Weights of a small GPT-style language model, trained from scratch on English Wikipedia.
Architecture: LayerNorm before each block, learned positions, biases, tied embeddings.
Training: a variant of Muon for these matrices, 231M tokens, 7038 steps.
MLP neurons of a small language model. Each row is named by its layer, matrix (up: input weights) and neuron, and shows model dimensions 0-191. Each number is 500 + 25 x the weight over its row's rms, rounded and kept within 0 to 999. Numbers have three digits each.
After each neuron's rows, "fires after" lists the tokens most often just before its 100 highest values on Wikipedia text that the model never trained on.

L2.up950:478513484513527531490538532510497514508491478535505488486473481529504474472503537509462500501489462504488536495539512547474460468476471534488455500499470486506532514528465490464524518537509544504512536507473514528489499481481558453488494536483505537501484487534505534491487474471499484466492498520520477509504428486475509487548545447506520491456474483543512462542525498497533532500490461499495483545506516463513479464525557485519488508475527485480483483524531543460480505504533521522485515488491485528450487507509496499512521480527475523511579487463528496518491486467514476496
fires after: ",", " who", " It", " as", " Ar", " that"

L2.up914:508527514539480451526524523501537527482502449478490519483499517483496486516525505513500499499548483467530536521561499475511514516471500491535474508425480507493490503499522546531502536485451483517480522481466500525511568530536507456475528505502525512472522496499531538513489497461530505500499470556462525507552511470465531483487496510493472521445457467450543533507508522499532508509504450469475523485503500470492509502483444493524461482533514508535493452501512503539495479498504550524487460477503546514527521531484471503468513480525489477472526491515569464496499478537462494470
fires after: " ", " f", "ra", "il", "r", "i"

L2.up174:531502534473485538509490472520492529528530522502514502463463505431499505519476509475501515503469510468488474455534511478477518500472457499467505540548492503467501435506542488503542514525510505501468504518477467501501518510543490500493463498535506515467546508555505458526454513503490512539503482524493465542505491493527507474508530494482481484506484513511513523524485456524526530509481496506482526519471475520505509502490494483507492486495480464468481522506481531499466514478484524538467477527477471549472475466535500460505461519483508510505543501491490536499519465450521538495
fires after: " U", " co", " V", " Co", " Su", "H"

L2.up886:522505495490529537515470513474474472456509537522501502539497498493473508517482500484507462525479459488553516495487466487524504533472505504520521497490519482504522499456500495529517497487503501513465520487520478507513528489521494483500474511521534488504506477520451519438524511527484477515492504515514486489470503515506511516504514461483478479519494526493503463484532533476505485528476506477500464490505497524483535525504537538504603454502523451447547483556517500428460472473475494494522502525489489454477479520521515433494527485484492501508520512453496468532526475510471510521
fires after: " re", "co", "li", "g", " co"

L2.up83:553497469505468539488510495482502499495478545523552502448511506455488511444524542554472459497511462486487474506535519504500478453531476531503492495479475477487460509529509536484520520504503503479518500517511468534513530502487485508505512522481505506521481488488512514467498504517496470472490511528548507527522464519526466496538503428512520542525503512474494447498516509487456507503483491529469496506534517511464489504504479460525512481485489561482495516478509471538491474493472472473538485514506459538497516526513490525529491507533459523476485500499525541466477506445486469504
fires after: " re", " co", " po", " Po", " Ma"

L2.up267:529482519439558509498463535516516525526513530490486516489522502504489496492521519487474495509478532509522547500482494548541484473514472511496489475500505524462500498551438513488498476536522510503507478487487490497504501479499501479536486506462518521438493539453498501448488520532476499510472527482548528503544509502484491510468494489518523505491523436497507490496486491510492463481531511519431516490529521452536549502490472498474549545516481516478493483505456507521512491475522465478508437536513541500513536536503494441532487450528469468486532498547512529525523520493468455471
fires after: " C", " H", "′", " Qu", " B"

L2.up130:559478541482511478450457491536507496475493489513497479502503506501512544477506480484533538514520472503536478447529458495537528499515532504494514514540486495516522515490497511508505461463448466483493500545528465533474465496496520502533489503500518460472503497472487551470523516506474494498522513478511516537520516485461497533490498489449478534490483479462487568503510518478474489513482493498560456466487533489472522536476541508492499491460499512507452511508465521545479487482483538517489464509478502538514462508516480473522476509514519508519510463488497489526466493511492485521
fires after: "\n", " S", " ", " Al"

L2.up172:501502506452494508534505549525562549488504480502513497478494500517506460498479512496501473506457516498484501516453499487496489449547473477484532502518522479522486522505484516530500478484461495513459536487512537520489519544477469488507514467539517519511498471481482490481502457493520517504485526473490482505564513488510472477485486454522512464485510510513508480475559571492474499495544516487486472516507512526473485524470520518465524517458490464496539483495507507524520454484560474480494537483485563487500529495521474510520439506464475479583510486526466495483535505449519495543
fires after: " C", " B", " f", " b", " H"

L2.up351:491524489485481535486533480476521515501483501491498488527487475485485487515457516516505541453520479511499483508490514489526472509539521478460456487526499514499518515503525503478533506500458511477495555472485490516538491538477475470492478487525494492528513493483496520489548480513496524522484506504473490532462523471451492498531514517489527485474487497513488528511541513518473502527438532531510458504477504491483487493483448500533497520515491513467549517491461540459537549434527512482510503522508479498478486515535531477522488522478456507450537487460514520476485473476507515458
fires after: " ca", " Ca", " pa", " Da", " lo", "la"

L2.up5:520508486554474462491522493537472460468507527481521507480437468466533530493495490530546488478533533540543516493525493481503523502489474523450535531513487501473466524506487497497475501539523503497508489475477488477535472537518511536498513497495478537505514528485487485532474528502478484467520513481477526446439505458472523531475477539471485478532492489503507470550475506477508528473556499496499526538463496484493510523465502477474478484509476521532510514500517518495482527552502485523510501492457549464550504512460473501514450462492515476484504504485543531495522461528519520474
fires after: " ", " g", ".", "\n"

L2.up407:490524485511529499479478515511549484528472516500476459500534536521511483520488469524463517484497483525532500503475507545514470449539484544513532551519511494481462497511516494502541511485502546464451492487478464462511511480496481480500518533505484495512530454530457483473535489509516502481513530498511537484502475481482466477514545526551468480513473489512508493471492501484499502492484549511497491511524484494475545470465477509529561470502510505514508451525540528452537511489514513545512503496558504529483538522528493490480492524470503492499478514480483536481506501445488496488
fires after: "l", " co", " Co", " Ro", "ol"

L2.up527:501477532519495525495499508494548525519534473469500496524532476504490492501532520525501514502519512546488463478479474503460524513496471563507496471468498519526495469472505488498486460508462524501465499471506545532431511480518497504510453496468504501507512487517542467530502490487479460500490500493486503534500509503477507476471532510495477527468504468508455527474506463499437472495528503495514484525528490499520545495535489503480496494545466485535495491520487488541480533481447501502475488485558528495488495505503500490544520453539505492458462466524484474481526497475496481463
fires after: " U", " F", " f", " to", "in", " T"